Part of a small language model's weights.
Size: 22 layers, 5 heads of 64, MLP 640 SwiGLU, vocabulary 16518.
Training: a variant of Adam for these matrices, 509M tokens, 7764 steps.
MLP neurons of a small language model. Each row is named by its layer, matrix (down: output weights) and neuron, and shows model dimensions 0-255. Each number is 128 + 32 x the weight over its row's rms, rounded and kept within 0 to 255. Numbers have three digits each. A neuron's up and down rows have the sign that makes its largest values positive.
Before each neuron's rows, "fires before" lists the tokens most often just after its 100 highest values on Wikipedia text that the model never trained on.

fires before: " |", "ph"
L19.down113:112097190097146101164146128159119150148117133130097105166132117167104168160109130148117164093053189119148054159162081145162081151180166162165091091126118127128183133112081104163186224143125122142078122132099111111146208129133131184168092142043090152150120126165121125135140138114132111111166072147092138108135109200099102065074113121131146138140170116153127173126130081153094129128149118170113123050150120173054142136119100094122090128124131174115120131137137096102125110131149089106193114127115122128097126077144126114118156151126080127157127121150157049188104099150107038052135089161131169146100086160098070139128114143198125118136145140123150162124150119068132167126146097124094126108152133133120136129120159103166109088138114108127167115088187140134155162108138130

fires before: " the", " his", " its"
L10.down155:124087154158076128145111111175123135165144149140125156091083107125136122112144132163113151239141103055154173131089109136149125191117082127128086149127133125137139142129142153145154151101178124134126105152121118134159040103131092191077132113137086120129148139074171177127186170144184126138131194101137139095113141059094092205110107154097174089129146113115133085139105153184097160070103154088161140095134127111111134105094124079133099152169115050069109123123134125099132115156142168134111143194088095110139134119104166137138119191071115088129083087105102131169142116103052127123122144134135121128105159035168127194117069117138109119070131104119084161119161159084091127133052157137149173155125082088118078064127150088141116108149092129119099136185151167133145111135099145

fires before: "-", "\n", "="
L3.down484:129188209102121123111120159108125165125098043125141096192146098119178088097116133143129141015152085078142116099165131101113145194141125181129190075106125099109189164109149088128161125072140145134129141066134165077103098116133176104138105128090130133137157101145181182074079099153109203194147129102085121134122184059133100098110153119145115155174136126102098119166116088128168134143137117149147142150126120164178161160168176193137106100174158143104180147193133108142180123101137062069146139103185147106112178132092107162179147100096105179111126129097115131071104149089139134132132113080129192122128128253162107158116162094158136136131084108115119138141111172164126131096187072092139139139121125130119065141168087163119121103125090133119156075095133134097137139134185090

fires before: " |"
L14.down140:180059130166143149149103151125122173150089089134107159135133071149157127062131133118152145059125140072131094157159142189093089184139145128105159128125092043120113111090101128091134202152071204163142155161111111109107106186122175114135108100161092170143125148124115129106134170135143075082134148073136156160115065137134112161161146129154102073179125121085158085109159089133121091066136125176122120159123125150163159138088109125101110145085098160113112104156186154105131076165108086121105084145137103111106182170122107120101179136118117139106138089142124144148162142125119133134082110168129191115109165180141097128126094157136115131144188043140151127120137118099077118150105147092143165147138096113118103114094127149171117178167118150098087149144098186229137141138105063

fires before: "\n", " |", " ==", " and"
L3.down231:147152143129062137148122119142107151108195063136108114118078142121172112146107154138138160139166148124161089170097110156173130127103166183162104121165131123153085110106090104135076129159164099186134107102132114084115147094162093133081149103159133093198128118150173188139114122096137161161134096123169143148098139103117126098128095056063173129153160130097165117132087099093119101157067162102106198152083120134168129133150175081117103120121138223112117162130110122146050167174149143109127160141146177126187124125122105170111136153107131129099144186175111108122165082145106205141159142106133113143113148135092109113166126114134106181108162112102075168116105111139155201107138148151115134124089141132117127129144152134100085132074146126191068118099117101036080121134197076

fires before: " |"
L14.down187:112145148134130135118118153185189141148218120139171086144122096176090121136137078208129151106086128104127080118086064141178151119182136117126116131099125093146147151087140202113156102147122129132073133117158119107157163081100105064141084088149130056127167078143105133152105059094110076142094113096096198112165092131092128160138173107113116132144141089166125172169149110150140158056173089161127173147094155146095122118154171080136100121115088080064119125155134138140146106122143102152067099118124113122127050103172132100153156109153127224119109127114135097137124155180121077139139146106053118119096138130147117151090067148195092114145127143120127123099117152086166141130145092127081166121110155165059122118066126148104140089101159033069142143179100104065074140108103117

fires before: " |", " 195", " 197", " 185"
L14.down72:204095105167176139114143094074148133163141132099112171123116129138114100139116213103185096075160115133148107114077131144108144168121102167155132154165079057098135061160139142084087188142115137170140143128110080112098159142193125214184129151190140109142117179152103132106168111115137129099131149051122193158106206152097129119128117155123090090154138122154194091135155141149171105128137193131130142088114060142142093150139113141110185165072146080059163156110134092143088134145118080140089152132138156141138101119161163141104131173174113153124153092130138138073120144159120117089114189176151154161075159166106090182140109163168165135153141131117160140052170133163117090113124131117171075163144123073172103113131099170159057120162137080142098160094132149121071126051137134

fires before: "\n"
L19.down284:153106127161190144162088113135158116108143157083125185151115145145119184168101128103105152091104156153088130158141155138198103152112136115160142115153082135123124189117100161054112094100132161161132130110119118114058144091152151143097089152131145147142166111133111164189082182103135052171124150095067152118103162140150167174117136079097074174144142129118102118085096158129131163174126139148099098161081076193092176065112144068136164124121100163111097112126160150065124088097086096057203088116106180143121019117150112158116174118176140118116122103178099118103148114161115078094141098136117104123120109196114149082173134152127117117171126123100130134115172095120188168151096102103116124085158125148143153120126119070147105141140118155119101071100181093176139074069202132

fires before: " the", " them", " his", " its"
L12.down625:070125167104127165133096105149104129123144125102162113145101076135197139089074174135130092088140112145166102142125084126084170122059117192111140164145125159160064105144154157116145104142092165251148113120115096143144121104103082084098118155143135134109140173138175136115123134149165089109168083118096088148103136137146098119155161106115116103170181091084087167108181147184176072108118140117085121116126140103159144126123150138136152074111155144098156076106111119107163056158106068117108133134113082147116148111088096150102172163128105086109144116109077047146147092143110137164134076082120153178195168201166156130098104140211094111132118148126133133094111155092102081109118180084157180139144106144090050144147137128124154190117157142141082156115140082096152125139167136

fires before: "|", " |", "|---|---|---|---|---|", "|---|---|---|---|---|---|", "|---|---|---|---|"
L11.down402:194149115165175152130068143154158141177142143129146202109146178111123071122125098090137087091116111182102177165115084133137150174086087155079157121140137082161048115062113120191146119104164189171118111153106106184134198135125163122131167167153169185115145124120071179061078103133166129107076160143128137153134115142140109110068129071114093122174147137145156078124157131158113154082166092186109109166129101127097118119094140112152115152108125208127176175131130088097066144094126117091149140119123168188154106143198090097130136195142182105144160123134122072083104109091133079131112149147132159108142119199092126120089137083101157138162178128108114099127166144133138142056114132138111159109151201138103122135123157095164103111101156102118141161080095108153152117123095095

fires before: "\n", " ", " -"
L8.down300:114143139092106241142097160079121100066096061138111150141156101118142155179213126166166113077045169081174117115125110131159106152164104102167108084117090115141130110127126112148130155096099126145090123079077158101167115111109109129110133098124135142050132143123152158087135154166182147142168152110046163139139102147131202078123099113142105193146128067156151102080108085095063164093064144084098120119124164164122175137136144177149153094136123130142166050097177101126161117091172089140133157138111144139130093094158131102109122097150148129110148152064132047162158171109142130115130118173149124121117124161140111098123139162108130165100181103122157135091136075114123151151169096083141155152092113081124108115111155121088072160124091131136130124163162124117067093147134097

fires before: "\n", "H", "The", "C"
L11.down526:063141181147112102129083145051145130137143152130096171124172099126126170096182178139204104085139103146166187098127152121180128146123102057101184091155081155128138107134087061152110110172092135161090150138084132179133144098126116123129095105098109138057103128164147153133140106164069069125135138145125131126131081093157103127105099170146193130131094150125112073128069075140113125139174068140039099140105142140178146161132165113120139072125132136132119126114182128172186105119176078136114102112125134159137182134103165054176131149173138155137123118142179190078122120095126108155187044100162119117128099204113119135108170126101104188105111134118171117153132097089091104094066086103134081131133137175093135158157113098172127141137081110062101121087165151178129108131123112

fires before: " |", " (°", " "
L2.down13:121096180111090133182089128110168142112090133183150142103171080149138126176125161183142105069137170208079115158152113152202132124147119133103134151115089172140104165144169122085099182114101123212133138156117126108107130137139130082069094150086191037096127120122149107125088074127125068112108098154172147106101078139135100083105098155114133128138152159150118132139092146162160183127148164090146178162127127154152155055164089128136144078108089209136118078160112140176073117117144127204153111124159143155134133113156115164150141125225131156063151131131108156156150076100101127110113110140168134153117160178131060125120112101100101106144154152087149088153122092127088083129086081138139110138082141173119111126119119141123085124103144138056095157119097072156144131149191080

fires before: "\n", "="
L18.down511:162115150103076080084109105140129125139075100145108107113092155122118156138093094167142140155176107173131115062121134155109142104148189103124144130154104133094156149110202158131154129121145102106118124059103092107067148147108146175103102140167156158105141099151100151176113089132154116133177072153191168103143158142153165108180096109171115130166145152138102103168077149140108128124082129115173123117087109103124182059231114164118163153135061126112111134142095107118105031110157112108100092162156122118133184119071115155112127069103174149047097038162135090093112130161121180152131115126111126114127182114100112156101135150137124145028096166066149131130105153151140101094123126160172165102048078147148084160097081130172102134118109164128128212077087170095211098168093112

fires before: " |"
L18.down122:136087127142114085120128156156136110126093094115101149091122180155143117067117127174168143063114153128145121072159201155091142145120139148179139159125110188179202103137096135140106127158116127137124131115145153132144179189119132142117074121146102120153187121120146149145135181121218109171162113117151110127120124090089065084157083130161147106144079085116096053139155139099142118126164108176171117159188112156138090111150191133154138147148090134140121113126113117144169071155113068136143138125166188067074120125157114050156142129108101129124100135085149087161065144064123108078122094034136099131136174178198134163160121096149113141134121103139170059126116127169077094156097098103127158112081149165116102178153079151095092128145139147116094118107141104155110169197081144

fires before: " the", " his", " them", " its", " their"
L9.down333:141036129151096158158128109120203084130107088070186156077174129138139094118129146118151158186144143126184094132142141184116138162024111069110094102177118069166140141110133109106133136144098175194152173078170140120127116124175201114155125145128160114180132111174131084128134134122132070113074124144135112122146124073165157177153164123147127110134207073134067107106175086145073116150134158105123139102098129094181061144091132109108136139121149119156081074118056078124110166149118123197138111209140152101117147082175094075123154131130132138124121060182136135113108078084075155173131117108125091120109146037125104143102096127131104097086122080118157096112120118108089111146126184144111125152156109123121133116109087132115148110132140122160127149090150103172177089144134149

fires before: " the", " his", " its"
L12.down252:109109165159134168109069174089066122132138104156146103132168080111102138156098101159150157038134137063163127163165102146165236162120102149145141150086095090121121091103114110176204096157134129174083115125065090127119105110173113120102146155100083144180151148123095121124135081149140108128120091121119129133075133127160114166099109096112119122131161118104135086134193096096158127123150114134089140066100141087164170179071105120118127098111195082056085122089154170094191071135149036096168128161137142110150133116103147120095139108072131127123099048148117136150124108095115114128120091124140119139112174247154124144106118114172118171117105185147159118139126086170131177140122163128151140097156166103154021153144148092148134193149101105149124102127123126114124136088101150

fires before: " the", " them", " his", " its", " their"
L12.down540:121107000117147136131108141144165118109110083126162145146163123102151080154120120127132136255148137118136113122169110168118136151079105129122146080180104121139172142137132151145121112110164124233109135123181131101087126124119143128158129111082194146111137133086113092135137129099093059131147127161090051137081098117170193136129150126105099138161190140127149138099072163105103160142124150157113141137135134110131160111094110118143123091132110175141117149125087141132123200129125232118096156128128138145097139107148110144157142142129139110135160102155095151131160120117146103139120165137155153130098152000145125160156168123147132089131154120134144144171101131125133112137169124152096127153132111131130175151107100100106162104162141177115106123154118123117114116146103053

fires before: "\n", "r", " (0)"
L10.down442:151104084155120167102126118149126084118101117152132157089139187129160095133129188157114104107142123125082119202181118124148151078112140097115165124172119138106107163117148109161119147133086120096172160089145102138166172164099142179105186169122197080159076167137127135173122148133144081104132123167156141030135111112120123082137192143065030121147089162114165043109136061105124149115117120133096060160137069078088166091138155089145135117189093167125115103129162095101128219093121099078132074112145104152133151112176098131146128086151104117147138120160170103124160164155131119146120072148121120067117071182062105133158120123138096086118153136097145142131161100108105139114148124135144097144166120094140167106114141133058140091106176161095146131150069094124122143144106141

fires before: " |", "\n"
L3.down379:168162124169137098188089135170148148121158107169179117106131112077129113090077138126143141092168082150134070110122141140145156147107139107092156146150087165108162171176183122090118119131105160153128110121152123126107122141147100131165099149148106096114119181151136103097141107151092117136137022088149129172138141108087158104138135134102074143204135083103121143130094074140176133089085146133131157151084085200130097150115140157088086118148132167115132120159115146140165124126095000130106135089114107179106161087135078083146169121109122130099103104146122219141109170115148115103138084148095104134163127149103156137124116080195073099137141134095167167091127117135128107149080128126109130118111152185108118206155099158055122141148113173121146112151130170106123121144145128

fires before: "\n"
L4.down73:117120143147100083100122091201129145139071169123115075092131092158148110108097188133075157131156109122200143132163079137120078089137170150077123134144081159087130164185134114126154096144111132181133094153142097095127101134145178120112126158121078209090096133131127116119110102095148177110155134111111122150154157113156121112142096126123121150158116144110106104143211145164115150102150089114080155055094152094165087115151098166175138132141146161150159123125124095163158068177087129121142113162036094105094127120120147088145175156138129092096107163127116153148111045218089198071111145123200081122168107180112179133116127151116138152076107071097124122177102119174096112111081064155132133142136137130130137119150054169121134163108114090120152164088116117180155105158133151

fires before: "|", "=", "\n"
L4.down7:142110100102056105116116074140108142087168154159158134098146145106184136158124112123138118102155114166159158140137114132095154094145139155065111138132114090121124154147111133123158084109154086217117158160083098115099102135131115131180104133124024042151143165146160106150112115124150162106130093169175162146101066093111138151072112133113127161158133132131102098114059145155189167122185111138138165140144084160096081147091102095156110106100097101049109131144165136084160132151109060089127040160099155153183138133201208092154132126089122116165157120115092141152136138161121201132086135070128103151114108159138141179119127132108088119123105115155148147116159130144091116171102151194120116112179160123131139136165088146145103094139127118123129094076170083125067115096152193